config.toml
norm_place = "pre"
lr = 0.0143
warmup_steps = 0
schedule = "wsd"
seq_len = 512
doc_mask = true
MLP neurons of a small language model. Each row is named by its layer, matrix (gate and up: input weights; down: output weights) and neuron, and shows model dimensions 32-159. Each number is 500 + 50 x the weight over its row's rms, rounded and kept within 0 to 999. Numbers have three digits each. A neuron's up and down rows have the sign that makes its largest values positive.
After each neuron's rows, "fires on" lists the tokens most often at its 100 highest values on Wikipedia text that the model never trained on.

L4.gate564:457473455530495523470499564468518509422466660520444465524554587523529497515466507522543547596476505383482529424560548421469402444598397582465532521529488459565463386454374466529549541487453567471560487485505468496520542526507537533458525490589432545498593493519495554537521547539520450598425497561523582622508482523515490421528528469508467547544487549551543444465498511508467521441532
L4.up564:460480498490525456464515485519409483352431491506526550565507541506427457515427486461456476477545565478513460554478454421421502494565414508480547432588584507579554431515512485540526567470587573558482452477595617548528574481482488503473527468596500566500504458558495534481542485465443523525442541415487499597480479412517460493562499464538515506466434519510531462493476503476611520470572
L4.down564:471513414603509385527481441538365514544417437586555489535503542598539477546391370505517464514602607547553525526440448487498532472631474596468527483572520491507495477538472461564523484644510479460500519523520551464483564557391525485495406470564547574469401402567471561508505462476567543398585403405557456469548412449582496500478490490550597497439393479563453537458483500611515488487560
fires on: "| ", "s ", "in ", ", ", "[", "- "

L7.gate17:552408531575516609560564483562492511479526544538468548452497557531469414528456556493491498512512537614483460490459536513494497546464512607551576543521473490492576416565478480486418517481467528542517497536551520553583495475522529409392517444496411476485548522480506500483492421448477592505432543550508512476465419516447535516513412515383488536530504518430497467563462497507491571546485
L7.up17:526460505526541561552558514549539455499518412515560566487548420547503386516487460435583594498407564466480549409457492560482495500500505534567426499552537563441425464541530398415448519472418484519551468476522525492611518466447501503413508468494489494505520433574524382566504502483557531522374434603540522411557578372552524498522555444420482415493465548547570561562564448434525460536480
L7.down17:505571516563583479471507410584412493453521461475539537499406494563432482434500490541514521553494508571478489519422422520436518546488510595476409490538530538369447498533437479467484564489441505578453490532496522483515526447578530614516417513501493467446511503532488474564541522479473534451498524578475483486469472458548511316508534518498513553379461434470529464426455514461465412485540
fires on: "| ", "$"

L4.gate432:526502491557467516557506448515546488541461544467549529609455611552559499571459590564483458603518505530521481523517528466585565574501538574411457473459455436560441478409539579488478557607573533505486407488509426605521439405475463479453583580549609485397507429476521504544449490581489542525600506489478446572484533554470492478445554461539456536592573476494497440506569519437512429488517
L4.up432:550487528548492532501504612399494549402467588453509462483473621518527520450489456500546525504456432559479517550459429514515476478502514588517505524484411598484423537494426525509466527526514507504465493552502600590487571553460516497492449473500491501420548546440525539380464460535490458471504491466581446492463451525457488425665494518500503434509513443510511467466461508495498450573572
L4.down432:577525460492510518461434501480335476563439523467566560588533546508626494424515504485628514477411555570514612393526448452491484499399533551506419569454464536544418401477463507463450463565565496514480512443468480513528483559522546507443545533440522534499553552504434467467518437547462447499460533499461515429463559499510478470534494531538409502534501463513329607446470434577505476553498
fires on: "it ", "status ", "It ", "role ", "use ", "You "

L4.gate974:503581495522493556513556532438478562515461580499566513443540638543506518577508481519435528525501550480513586528510489437514534491519548480471459468496547538423484488457464375460508469624469414527498500481501572510453490383447491479440585519494468407499511446443504607493475552414518560489599506415533560508456546488520470548577556444522440504532547534480521446526550447415541492495462
L4.up974:440517517534553578520474518454563480551449536529490490419544525488546479450458484554521503438418473417513508574461542441532549426384471439514489547475492482508604435463497568562433473532426541478509584512549505493440495532481485512426456483516457443510417555561435501492490537548506486476484518536545552536496498469533423459518578505581407528491477495531514460646502513589432521456531
L4.down974:551394534568431469520522515526517514561429465503438515518456384469417490475532566454407585464505524492505509470485410533445565586511534540502556559539441497581463512518513480465398518434481486533435472501490456518479492433409567474528509544543460451453491444561613504554469526559519447528472513491496491475413531537538515542419432494425468422470456521481539553479491490499615448495450
fires on: "the ", "as ", "moved ", "over ", "appointed ", "joined "

L4.gate354:478335507588463564453458462436478591500455451476520560537501472529556508458542495525488503450415512390520348538516553556483554579550501454465504450474498502537566503404535564580512520499516523453455418473550477466471437501520484509491475485481415493380393522513551463510548546549478526524526481499474579561530539502364513538412537532513615414559620536508431508580495502480508370509589
L4.up354:523403537386500454481376478590406479478571440497529619491412449509536373458470510516490508627535521550528603473418516518495540432449545504540551473570535479531568522625579422491473465502501526506531475585428519454430582505488493583508551514495508440518550499572517447483434414453449515438473541469567567565499557513471548497484545492528503563473525480410453482448535526569440535491443
L4.down354:493514538435621498485448421458444545515422498583524571576538485494482395501452520557550480504538509414498549580487522504503553560437492483586573456519470522593525505504512493448590482494505499494521522595463546571517428468503464478489545495540535471494506496572509513471463497497490471552574472416480505541480559385365572448567522497439463462483431491511567456512482450520455600510485
fires on: "| ", "-"

L3.gate1003:480558451452550571475502551504509394423440551528448486521402558374439558489500496582527524387549569538555508557451480517498466489486582525485581521459546560390533558541540472390520552536512536536568411518493558544576492445524468446495541567465462456477480482565506612518433474594494450337490442508505545459537420609511580499508442509513523497577452484509557509486515568481463376489420
L3.up1003:420521439489512527470544526537483549507461559450536376566535509419538587450506496543480563535440527471550510504461442373481421506450525420466584517454567455481482551517454502533480449506466485553545467444521514546500560487548507592519549551558474410484450493477482598535493515434501407486475472590423348560508490572436479459529374509493582535515574392487512521530555518438468390518528
L3.down1003:477547491480470543541464445503531551419490472596466609486570403456595439465526551491516491521474525538555429495483515495537451491512573512463433510493436443521535501551543573480494439507517507446524469568546501547464589579480505553542476475440536519406538406502525504547492548503495495486538504547530419501463542514537562534453490467492459526416603544604485554569466594545500499540536
fires on: ". ", ".", "in "

L3.gate744:501493566538441509499443505570546407544436517466420512620486538439510510393510500551495513572562449517458550508491505399469417501555570565497573460507417457449507452456476530519462493478462533474529522495486558468484486483505496521444562411471598528536491588614488472513522491521438508540418512542445477452513424575481461485476459471587521484435484445445501496557418524525514442527485
L3.up744:379600491449592528501408545513462571567516533491447423619533518527564525493431502484513498416528539538590445495473523435546511552408396512510467503532600460520506428486540526565498470477495448456561485424564490565511581410444421459427474587508420463511436357463541531521494512474450474512458487583611476588438466548477465538527569529435500486506528534552532503562544596481517517520510
L3.down744:491492560540532481469446515613506485538506514508573475513609469494604576461527508409426444489558492510575498442535604518507546571459480478493429495489573488490551567429510604484415495531510499421521469542490394470503417513525511496590571438520429484462528416461451504506502512379491495544542503510584514546466568470549481535528510472536510527448579596514570451512491531402506452514519
fires on: ". "

L4.gate709:591535493419401458508495537639423554501450450482522517456518399482548481598508467562406562517529440458520531466484552506491540424528500502504450396472469453499465522574502456610494541443479524602505549540455507480505532515482468517516482384450479464492575516436544510453492562443458534527489498580461444567501435616529416572491524398469466528508574540532451497415453517562499539542420
L4.up709:496487414475404502440473453540528493449449527536533497433498517463460481557481522512457438502420467412453467438516544578469470546449467390577461542517502432490475487516418442449450500505477538495471476632499575568502482514459476513494505471538557518541583500551423518521533513478539492411480552439528551380498404457518516465512529493468552472409477497493411480599534441478553479490490
L4.down709:444441484486457501488491510457532511429473434427482507520453561438472498369494518477507515556513461588590495484512545528481471462602562443519562472492471461468550546467517531441450512550457526455533508444450481527474454443471486468464459461439543557426488466498380552460548491530529435556440552495532535502539530489441541394424510448553500459498463544451535490417491477461500524444570
fires on: "-", "as ", "known ", "of ", "1", "second "

L3.gate169:426484545546400568572477527458426535451528505498613508400467542554450466514508363540570413604533553461552518425550518491619500488499443518529582476508448451499427544535434474494520476584545425583384471511576446492511496504507453432541480517545496528476549488495533534549524528483507479475573525572509443473556583536446475536460447462416513520574642456485475574546477453540515493595448
L3.up169:518487601450495511480590496505463543449510436498538465556535617563487464396511471545455405426501401539462599502483462520533540505480491515380550484487447425469487497489428442479487531472440540451449461506497455496494514413404368456548510552443558505493493542475582466529436506553513488500513484565478402470521473461547520481492466459521493592546527533454523442476415476443470462541466
L3.down169:503460491497520527541461477479488554540605426516485518457561499456436464420438494551481503479522429460460542458536394461488550514533439532479589547470503458518565565523558517567456440509511541504531525500440449526514476471459440507489438428528458521490486519584495514526495473543489486491513514469476493448452567436508488439538542488523555493549504520582550438557484521551483444497489
fires on: "$", ". ", "-", "Sergey "

L4.gate883:438522446446528486562533526468528488522460609504461525439538533484420497510482544531458479506591498450410552422527512485400500508491521515482608529481533543468455425507447521513536463552451520451590431440518390497532552518446455459507505591535502568598545531409495501495446516494415452411513425557457543526493514472564528546530421458483510584570521532556470420565406537497523562503483
L4.up883:409489454574464508507541508444501485604460567585431534496536525488429556446489533403587539534479488608517503490485450483516579475550606503524633565477525549496453413561597492523403509553442502488597556526469474567486444399505477493459480527469590565504560548477571507462546482465457496488490444493498511568395487448475486530499500461456444496458533481588468540621399438489521450495540
L4.down883:530498424384536397571500584531423456469492493522481517497386467535380577446512434581519458478533506506493471528467532504578519422524498527369459524527498619497537498441459499489536570505472542514490523457528528527560501500489521527491382464562465445618415570547535490524457505433442516480581588549493515493540468479444400645526508440502536550563466513434435471423588631498586518521478
fires on: "and ", "as ", "I ", "B ", "with ", "A "

L3.gate755:418514571484573584556503568548619428558467528523512508411461495521549473460461509465475529603632512501438514541404501486412603416442508490452555585465490552465514459473432477533507576504511487528606485506500500528491507459490509409467567520522468521550519508532505489560489571510469522490463371562452498440525561537507519483552439515521487504597506445604501454509515573421504587586511
L3.up755:519512496439553422446642491443458418505424487497524501518455537594495516589446506479483522516540442506496425486534519518526500488492483531440591485498542465459452524553487445529485459542520532615465604461465509445556527460539474521339543508413425523399444650522522609466443549471447487536460531424512479509523432500493489396454529482449487547516456574504441513429441562549510439528414
L3.down755:553412484555461505500479484585522497562482436450451542463568511523566542533587491465472484521527504472547597517504445526491539525525471493551527472379441538493483505398505491467499535538512384494526530579496510480452501535484521464499566603483460440537470469584455531471498559550391433456516448505509509507567484485462481572513408520479425468534474531487560428536485535451454548528445
fires on: "and ", "with ", "in ", "until ", "time "

L6.gate514:471570593531425482523519471460534515642420348448465441596468504560446572460491551468553493520594475611454549464494563589546547542467540579438529460566429515522426529489530485457573518543523528529544488512514451457418562564527579589512512449434520501522521488462513475529338501550554497479454521644483487506515433464432541480438451613513500446451484507529646468440470549512495491481566
L6.up514:497584606482494520441532415575501561603489512467576568625524556590530565618454554490563497467577534501513551401493513573511560456505449449537477510472511434497510512447461567497476500477468503446561409458537522427507494491502562467480467469434366490540504485636579452515417465459512567543608457499482528459530416517518560454505497545590504422550537513611535532503470561576531523493539
L6.down514:358475493565538453477363499500520510523482468508579559543502485505507499537525492560501455524526426517495407458547480574472548505499613538548489531500475490471469540463460531495520488381429459427525462517482442433455466565448546467463512519457480455501504487430564467579461498416496489454555486508489418533504516464464541563496476492412521417421476546595504492497427480498524541526529
fires on: "for ", "his ", "after ", "of ", "After ", "spent "

L6.gate773:588463429518404406460536529471411589533548490510419504553524440530505473478506519566474452486581534664519436430479570451493520521433597549493492451525513499538543384495512583461519517524556550614527475481557568531443456442482513507565394466550460472533522553547390558491480590597489563485491504378535535450522490482501515490426567515489402528506575535421508535501486459435457474538556
L6.up773:498476527462514461491436468517541458484566476514463503526476528534505534494507403595512586565593451520504522518512493517540488506465512551516460450450515544615504421500502572383492541567421509418529522482496463482509476493451484505539474517462555552505443565556514512502505491498521547460518533586508498485424495468501465506500561556565404487460445541513462544452476588530503571540527
L6.down773:490499511611498539501573474516500577523546537460442556506541562546504559431552463447433496505380398480518537469540552507471532468386461442448487482530565513502483435561498406501541482450551515602584548506557515464453500560540368498531444533447552543526447534513478601447534507532445548471483444537491606548434588465577550510376523524448462485380528540509444595566525539509429429458490
fires on: "the ", "of ", "by ", ", ", "from ", "| "

L4.gate451:555452512493505596416524443479460445496432522524565539454395414516401528490471383547366429497482485411453530503514487474478456512452497556525500489369500472466517502471435504502471517613494477541424502537435488586535615400572502568414502542440492496554464506511513522527510548556427537579466513583528462499580486428501536491537447608470534547548489497492386474479560515454493514514495
L4.up451:478469457568512473494646475553578457521391448486491550445473439597547555569532498493472538376482420485456538519488605492395459499476501492463606437506499421494484578495535493462477518562486540556441498466504575487523456597466548519485609519370429494441445581514481497499555487532485546486470455541474605490572554492493546546493506532477481523525525568418514503534452508604466547500373
L4.down451:448416515536514500453480446523482408450476486566499590462525525499470473565597491492504528531519512521459483486553517478562474595553460526506472520483521616485468462481626500498546474577414462476478388514513507468440509531382479489525505478637474514457524543493468479613460510552542512539508514545532440536574563569508503572454492587471516440493564512454530532464514483499452520471480
fires on: "and ", ", ", "but ", "before ", "in ", "to "

L7.gate221:546474567500472489480474522464453447518482594557506548516550517467380543635451511463610576532459491461508587469500582503530501386596519532475546458492558522431478574415486488588526548453550469515513537543521464532544500531437492527525592418507412474496526578427568535497549596480511479447450530519518544566456587494517471458475403491461434484539504495571512446494371514493495442523554
L7.up221:445484567481463517440505563449575512441546544555518497552453508500599535502447432508451482540503464541481506562471454413486462547467520494373512515524466461514471487458400526521521554442526476494546598480553453448536555547493537417428535496601525490521471572534472499542463529454531499437409522468568508606393584497578368569433460534463516521560407542461561477481515484603535434494536
L7.down221:428491468362442491523563600602443447477416483506492494501497557336489532500485518482415533460477521601426504600474482529465492549432580554506536528560501484516488446478440545509472577482483496482557561470499464496557490532500553425467492488586512527544447423495501480465525500405413483458462502579580535503463421474589489563434479529493410521508463478436429490523480517536491461483415
fires on: "-", ".", "C", "–"

L4.gate268:501458475471469550582379496445599483578432450483514472470478568411540437385579530485455472474562503536531462398431480475522424541533538547461474530479528522537459464457503574496446389566529551431599484478511511502485543482449524496504533497557535525467564556475444547563551493505528402486606503497515594561531491476425577535482473499443556476552517572437572518653509457457530503464472
L4.up268:565447468360521499498562520533499527566421553510494452476472490475474429471498580597545460471493370530467526442476512481537489536577436429452598501554475520400461504565502521449409530504516550446443531533557537518549452426482451456519572514540392478497567543517543602504465540503522505439431531473523508496446380487474547471486482473458454451455410545479610456501414499474506547505449
L4.down268:599509462514542437563491457521558473502591547505475571573562422480486547564478532587389480571567453539561499472597411537577476499558477518569588415513444521467505552555519511511508544488491400487401479483510381529480546483454526487447532561412417485428534527491492475538508445580524509483489527537585519607368558475425496496370506517410552511518454467605412471440510570507450513576518
fires on: "by ", "1", "a ", "in ", "up ", "one "

L3.gate336:583530492523579558488509479560577548421552511553567525562526524538554522573599574530496451482471539528445481494532588524452519418488513577517453462568486536503438477488538456566463574501514567487489444492527499392513469497489522604530550506541483509476550501462458448503492530501524519428404443486487518534466523473419486456501475490397408483487500480427453453526515559497427561416596
L3.up336:525509563477553537502581484475470504401590396463550560502541500516516461500541595549541450541458547522543498473539509576446473461521360576471514381529470502476462454511527440504532586490477486566551446440538489499470524467433456474424522550572485411486485576516539408526565621431520561544560465494524506499560528426474434490517472463485383444523524532474485472321505460543463529511600
L3.down336:474545527501501476475494396446498474414480518504520457509454476526582524547465419493547509555420482525552424542447525565524449471392568503573467552579520580458470578543514510495474483480566510554448457502452456502614501533574510537441515596507457461500531537573443552508449422474489427511445530549469503588482440516486432372478460486519582443503442534504467504532428499452501552507474
fires on: "| ", "form"

L4.gate1062:543572550537577612463579558486559463449374492545517424478485485561438454434630574491494520529438565473527506598477540383418384523603518635518483489527509527452483543501537472468486434533476518538622505479500463588492485427444476485446549513548570553481516442456492516493598512510556493489554446478464501572484460499565487506430550461499532438435445428585518445470421501552486482515545
L4.up1062:493509441441510586481460436445544505422568427533527554423558544473516464480564519483565540575504521534551455460525499462460438508530472432567570556529538484503527479565533502526485466549427525500496580476466335430421493470536540544550519482477485493464446447473496577509551407503564514484538511603493475556504513536473499467456442498534509525508602363522522514386478482450509369510463
L4.down1062:479426575557557560476465533464483586510551472546513576479446539494463481419580457509495651567441516465505495458552509557404425595505475503551488575531404534448353512471518471421551509538514619482556534516459490486460539494423565479427551501435608504458515441559469470470519504464502452529580468465523503453471506479548564453493475539494531561542501449558584516481460475552441524538489
fires on: "| ", "; ", ". "

L7.gate878:567531513530475481548464601505557502580491512555447476498500594506534413534528435494523538474595511594492436470552568502523498466519524481516522586500456521461565574630627496466548580457585552527582483489460491443396405535364411493541549494462487539504540560484471542457484489539413422485514454483482538435472473479413572499467465436478407483445487560534492524483475512411470380536650
L7.up878:561377435492502494517451561547509495558483532494435545492536473523445394509529546373491496536507418466534460534559575479499460468508400508555441549511559623483506495421511494420482560587550512411484520604485459572511567530455552513452475503499523463509457454455483503481483490477483447496558487529539531480455491456424460453450462504464497552498403533489579427525517506482560497492488
L7.down878:465462460512508443466496445444558419517419498419480502504454512554500434507485514524470516553504478480530454521501485607449537448416431548498500422471426476524497589512460469439482496437502498466564480571468564382577489544454436492520423483561495534564433465388548541543576515504467534508530498543606465499462527520442580447502497518563511541486520547530494549515531437447449553435475
fires on: ".", ",", "| ", "of "

L4.gate503:515498520551486545514444467402529457571402538520393490456437568457481561526506610480459478387424530600473548538471512488435499532563423475479486585416547532402476488485474551504525463545601471474494581589468527547527509482487467449502440544410531524471477476520507480549474426439507467442543489559660563508491450518442551505578546522529428491511502426568620502528481542501585470528388
L4.up503:529490463503490509537469479571555483456413502467433524506479449397414521460446488501569508367463483406590579500525492468547493443476435607511419553469498500441442528462506531510513482514503479398451500572430516598585504519467522398373518354415370498499430499469495525538418483445556527588459482504527440492494511614531467477566472534524510501481397500465533478609467512469443434535449
L4.down503:450552485482450519506566526454557568604564498542495493507511524480461484546468544486489429487446506514512511450519565590433451486497471559488480474570555508459552489493542580511475555537565417509488481539509416502608569478498439506489567510560534493455448543488416544492552457494481557481461588505572479535523495394490478589554486389522479577555542500597482479542534440544504482526459
fires on: "but ", "it ", "a ", "one ", "as ", "is "

L6.gate577:480556475568445584532526500436426450503443365533579495560411443492480452465539501481487616546498477541497413473526513568525533510567569548468475552501515538443445468471482463597444506411481440552515570379463543549515495538502495488597517474476416442492490550468483511487426474571510452418527582493587570459492470504515449535434480482426492401543444470556610504609415553453439423436552
L6.up577:532501485530474508526510469529484519527463475430595544558414511420506417534530511459440491572457465605509476505609499442542547553413392517491451440514629426462499388454462405489512424448497421502530536526517567479486482487562544419483508426531527420579500571536478509460504578486631556458524480488443570432482469533538451504451485450554492462503429461480579454459443576444513390484549
L6.down577:477447465645495398544448493534475472591537570407439437462454468410497500480506522541526454577469478549536464538530573531516549505559474540443426487482541471470485543512515509534459471432483443559547526571578435587514443412574440515497554526529455426484460581531597487490580575489524530544463431454431556446639542430425485474567481527522553528421555552521495417493478482526527530491470
fires on: "–", "-"

L6.gate100:439511452428519428549525419495528453467604412510514443498584562568475616506498511493496523631475510507567492523502559433420492484475532433521472520492510509455557386556586457435526574471489492592519498526520484473432560577522517536494572529470471482530460477445484462532439501511518436423415606528472509493445526498498482488450445550476408575483538429525519558520392510480447530476445
L6.up100:540516584392577499609477541390443506556437407530578519491546436641428465519542582474548581535519552486517471428461583484498514450456497523579483446497514460504456508452467526453433550501532479504595448548508498479567408512506497520453448547540479542493434593510595470443537552472487426505451467443495577456409495515536524511466539493562466520486546481525596495431536538596380551476523
L6.down100:473499434504576460527418431437553504437589468421464561473553494522513483510429499491479507542461457401426480491417470518423510390461546481452542430515404546482617434537641438427453522518544506544499485564552532496441488500536482583565583458439480497466507498421449463395466584529461527482439540515496464492507488532509519496414437563420477478525482426596540423522466368480463501461473
fires on: "| "

L6.gate1076:581511528450598462442495439548551459505530419508433466510423504555485489521466569505523444528554554503488507510488532419476504506569550514511387512468527483462503545511428415522453484493506525543621431498470530401416593518514525519570486476437572601435409558474504542552597435504489469476467604510563507491431523473499512565600534426568486576483502530475598459514483347409560542438451
L6.up1076:485422504436585441460452523525547522427471446504526595468505513566516516471538390421540470501542536526497622501554529453458445535507451570520441461525451553549376546508471531582554493562458537525635408513533503447488519479575505574481529527483477524532504509501429515460506462486541454518558547512525483449402499531486490553492528444543444654570614547543451505545466445450538527520519
L6.down1076:520460485479480517435541480559571548514556472617503526503501521495559583509507473413473529548535547497463510486490579578535449476546457417555480440553583532526520603449459443568522437508473498496545526443478518463456513511570562453597568479484510524542529487442495555502512369592449477515446432476484556606437507445560529569566521454472481540422508522513495464483472463478486445668525
fires on: "\n\n", "(", ", ", "a ", "an ", "-"

L3.gate518:473515522498615512441458420582460499497508469532569493452501514475502483454455446531516486562513423493419632515531481453454578474469472506504561636500547499427465455503496445429421479561472380547475455539485512439537381502481553557491504481547487574466507522539570525548533623446513511398492456514435481478413527491528609557567502444460516478579558537522534487480492590476436498557408
L3.up518:577559538522458485453443513493512450514503456502506572522474449587543446535533399499469638475541480566529494483543523504519472495501504516451518471504438463501454485505485548525452529474582500593555596564482433500501494436471500467410445469508549472471542477613555547454509558502475505434516473446495466495526479482548510510421605518533481450560604466514462523346509539437510535494499
L3.down518:486416469465497486442498447566473400446514569460548475484485455420476501448444527495506545604533465444446701514572412490528494558484518522444547515436553468477452507440545473539443469557479391540468473541476449539585507520406463540492565533412481476409480478524561545600422617446555593473431410485467502492446487482427552600536527549519508525544496458572457526544477420495413509466445
fires on: "with ", "to ", "in "

L3.gate837:468426478582371581445449576558475406410418497381532449473468479564531386524478546523429454564465439447456532518433488515534419481587430508504427491487457505493415510552484534530535472505524443533482494502479544494506484556447457498527520517451452520506485469435512528516482523430492447468455424489531412516503447526392636586384590463538598415580561373484468448513519544497566517604472
L3.up837:585463592474488482590461643546468492490520543560481494508502539433548439453432549480524510481511477483453579497520501454476470492496544395402550547521554453458474503542515448428442581484545508492469474506438539480595542495452476536502448494507463534508576486538431489517590546435536432400473588549492527457540472424485503528434520465541575491492548502450529518510515515479466519611474
L3.down837:552491486525585528576526569468509512460517482488556534487547528494447471429495483556464520468458526554577473385416557533461433553398553476430586613435559531541531438467523444517564531552441654523464523501522551502470426482503481562567535481516563489547479571549507509423531553563464520492562569529532468384528477533450453367493513505581443508536465509456478595494535504499491456413438
fires on: "-", "general "

L4.gate271:467521471471525426517460529575482574506606519608438563470476554566426497535476498502489508490470565604509549483491443532429503427453531459441519480471467471519466444506473532501513475540489485574442559446551483480511576452438581418461571564497457500501526488531449452462475483540406567458453490499472517489590413530518515505586479494468421498439496486520511642589474609495621506538557
L4.up271:501547462580527550593526516472514529522523476515544530530589498427560446468561541491511549498547507423530542390594530602491536419514503589533499588530533438613521461568486518543452494527445476450525455545489510570369506489444458551464532508481450523473392594482490470503509544486498416498501529567454483487575481537488509556487377469591454429451459523481470411483521498489471498503505
L4.down271:457449461453511528509470508542565489510457557561493532464566535545562488397518489571455436536480522446530551524478500481560528427574548485495530522491513443558524525498592512519454467365496562514467525449517503576514503502550453532549462604488490522548545507514572516573452599398531456534543515512517586523478575493441529515501464490482477430549372495392540492497459415475464525463553
fires on: "in ", "at ", "on ", "career ", "with "

L4.gate693:483560565549481412550506401467509427416607448514567477565461520579583532495451505477534420459522529510542616452562460545506497515426493488553458471512428545494480461520515475647503508498476559482464476459581452542439522447571494456484524464563440504461519424498529508497536472534471519447373532481465471589470525466458587455502467580443448519509539395535593484513487534528553489546465
L4.up693:509487506492496460562530348543490539582546416490511497521435644476476441533467430443545387438532501443476510520501591541526453512424492446562546460523451457486503449572532462501576515519517499507440505451560502370547508553459548464504483516449517539540516459557547498489539444572496514540432500413480518464517463560560417488502549493438493546449427562490381466495460486645579536475499
L4.down693:517525514459541497552439492528477537451483479414496542460588537513504472445582493395474525566508572515451501476455475520480555520452530497509543536485506488458529467455610415446450536526588477472550480580481480520517460464545524464596563465440534402566483543479493514580398521407605483484582453400499526546423509473479445555536412547518535473397449563496399531438524474520515534445564
fires on: "for ", "'", "of ", "to ", "each "

L7.gate494:543501621536548524618550510507486552457528491466563511533556520518510549510398486492505531537513486462658423541510477480434521614561487548506437529519475500551494398534595582522493470530437522565489483423500608427501483504506455464538413498605513493510550498532554489571378526569492579576523537571479490492439505547438405531582531489508411532496459480455437555499556491409485389489540
L7.up494:417519605531530517535501522550520581508510556544516536456453522510468505513500481452499486372532458443591446486492545428458599539431480439546504539514490496570595348496525539616491552527466514518496518476565572407542520489508470411500534589498470472458464396479564542527483510512581552505579559563446512475537527610451514432386619496573456384467505523484458492536466523502521486500575
L7.down494:565464512543498537490513602454436536497512553494493512504495507540552586474560563549511494517593525465551461509549546418478568558544526446471522476431504591559445521467539478457526508442527418539386572431402555627506513507409465494415456507600552501511415503561523428505432562451471430553477549483474523459486538533572562480539532562542519466516413492576468444588436527576416527562467
fires on: "as ", "| ", "appointed ", "became ", "promoted ", "to "

L4.gate593:510534435520416591546542411500593517558456511472508454469450555516619575514561394563430436500512495552496502550480483531501501514537518625504492509454503610458508458515520469554415557489605475490502506582421517526562542520456538493531461527515488421558582526378529597490494406493411472394533538548359425431533488526534508483517397449462486393476560532499542524558451548515520397490511
L4.up593:471493483442542569399551484455561535573513623484584408488412429463538570424544431549536515424533487476557389421547414542448458540550515463479493564493527519489566408559468491566471604451584480576504414540495511381472401550495521519506460478507459497581582573423546608444516461492542383423540574555604488459577474487557550545507459557485509458513608574609510547541540550466509408537565
L4.down593:486473481556534608422495470455510504555378468489529503518619485480625488511560492481544509503556615518438580506448403574492555513508457508431540453496504544434558538530329563521495468512607473519530553444492433440463506606497478501456447473455416422537554495595490532536503501482520410491577503517523483458622462449371534465575437511529496377395541510550494525516445556458555500479403
fires on: "of ", "by ", "to ", "in ", "-"

L4.gate411:504412415544468522398525424481459431490536529427490485455564466495480495470466518526560417558536517445497486503513472482547508454531554475423536525466453553472460519536520457597527473476494479582480499504617469628516472497582542525528539520432497517612423462510572472520508508461465464524611525523491521420555609500496556542489575506453489483541504429519423519483500436534477463520570
L4.up411:454536504508552471446483576446418423394545499583380448402491618513466563471537493518424493533535646516578527492442551431532528468440516388471608459478444525513504430542550492590495563500547524639484600506546488465608429523395520505486559503564441503508452564533435530577464508532505501508518558482455525444478537524485501540392577562474476575523550657424454454483416513527419477449536
L4.down411:422435500466525429396487548471509516451541506486523649520593491489546466506444515477513507547469415469547412470510389505512528474485541543465554478572395516463355480517457486510443478425494477539536479499508467600595483492603486437508487491415597427540415529460526481558551468431558520501539482474505493471422566470535426442481537426526413453483485476525539462480475502594476456474572
fires on: "the ", "a ", "are ", "\"", "and ", "'"

L6.gate283:462459457481491511462520463471473433516506490439513528514525590471351543507584502493480327444640422573556393512468625376563493446482573559496520472506506522436564486467508507560497455523553592492440516503477593609530507502495489500404504474489468480484473584455523479552572526459507407527561560518469460553507481540599560531541456612487537466587538543508496483470531456517492506455470
L6.up283:534431510453627538438404585469476459459522517486570574466445435513528580510394495522482526564545593533511479424599501548447530419507528399521523454498544525471452513499469522463533542542586590513492484487460517523515484587447545537455519575497398424665437508473530519502531472423482560484501596536517515535517551431476383534595473489503548593586540484413499538490471449541502537510484
L6.down283:607481493562489478533562431519407493517459407427462565461451571495516389478475441512509533493456521478444478548476412525512544426551458500419556498525446443490448499526505478482517467573451522526550431503617526464470410578518437455461485516508586592444440512469462492463531555521495536463471589489486504438453450466553602522398505449376587523517389466515490527500429552528525458572498
fires on: "the ", "of ", "are ", "No", "law", "a "

L3.gate582:484527543493451533477504481368459514556432515547478387500533504513460482488507530530503436493480550474527523653459544489453557516502437498569451490455518457462450583516556520532547486508545473585434462474491464484585501511431581475473511523423453600575467487461503476409479512602565481550540525493587462450553444536479414484500402450574498483577589504559542523469531512454455493457440
L3.up582:502437556504503493444467509400496443420449548512607513473537572511422504497529519536532540434440455544484469526590499445454467505465405545502509461482519430439437545507521551573498406458419491511469452513474430490413610537543517553515442525445395457549485548508493587527494506488550462575515457538540446420491491519480453455546356539498475478455602445559471499558593586403490481558469
L3.down582:548434568520515519413592450554486452495504487461471576476512483515558484491478483506510500506493567573404524607479610403453516567569514535560535464480534535576505410521504526474507476535479554537519500512385545554518535444508608479521563481496520520544490509513617491502547473489523495542560485495626501475553405494580446495399475460490519436447395498516551540449559465510497521539533
fires on: "| ", ".", "-", "od", ". "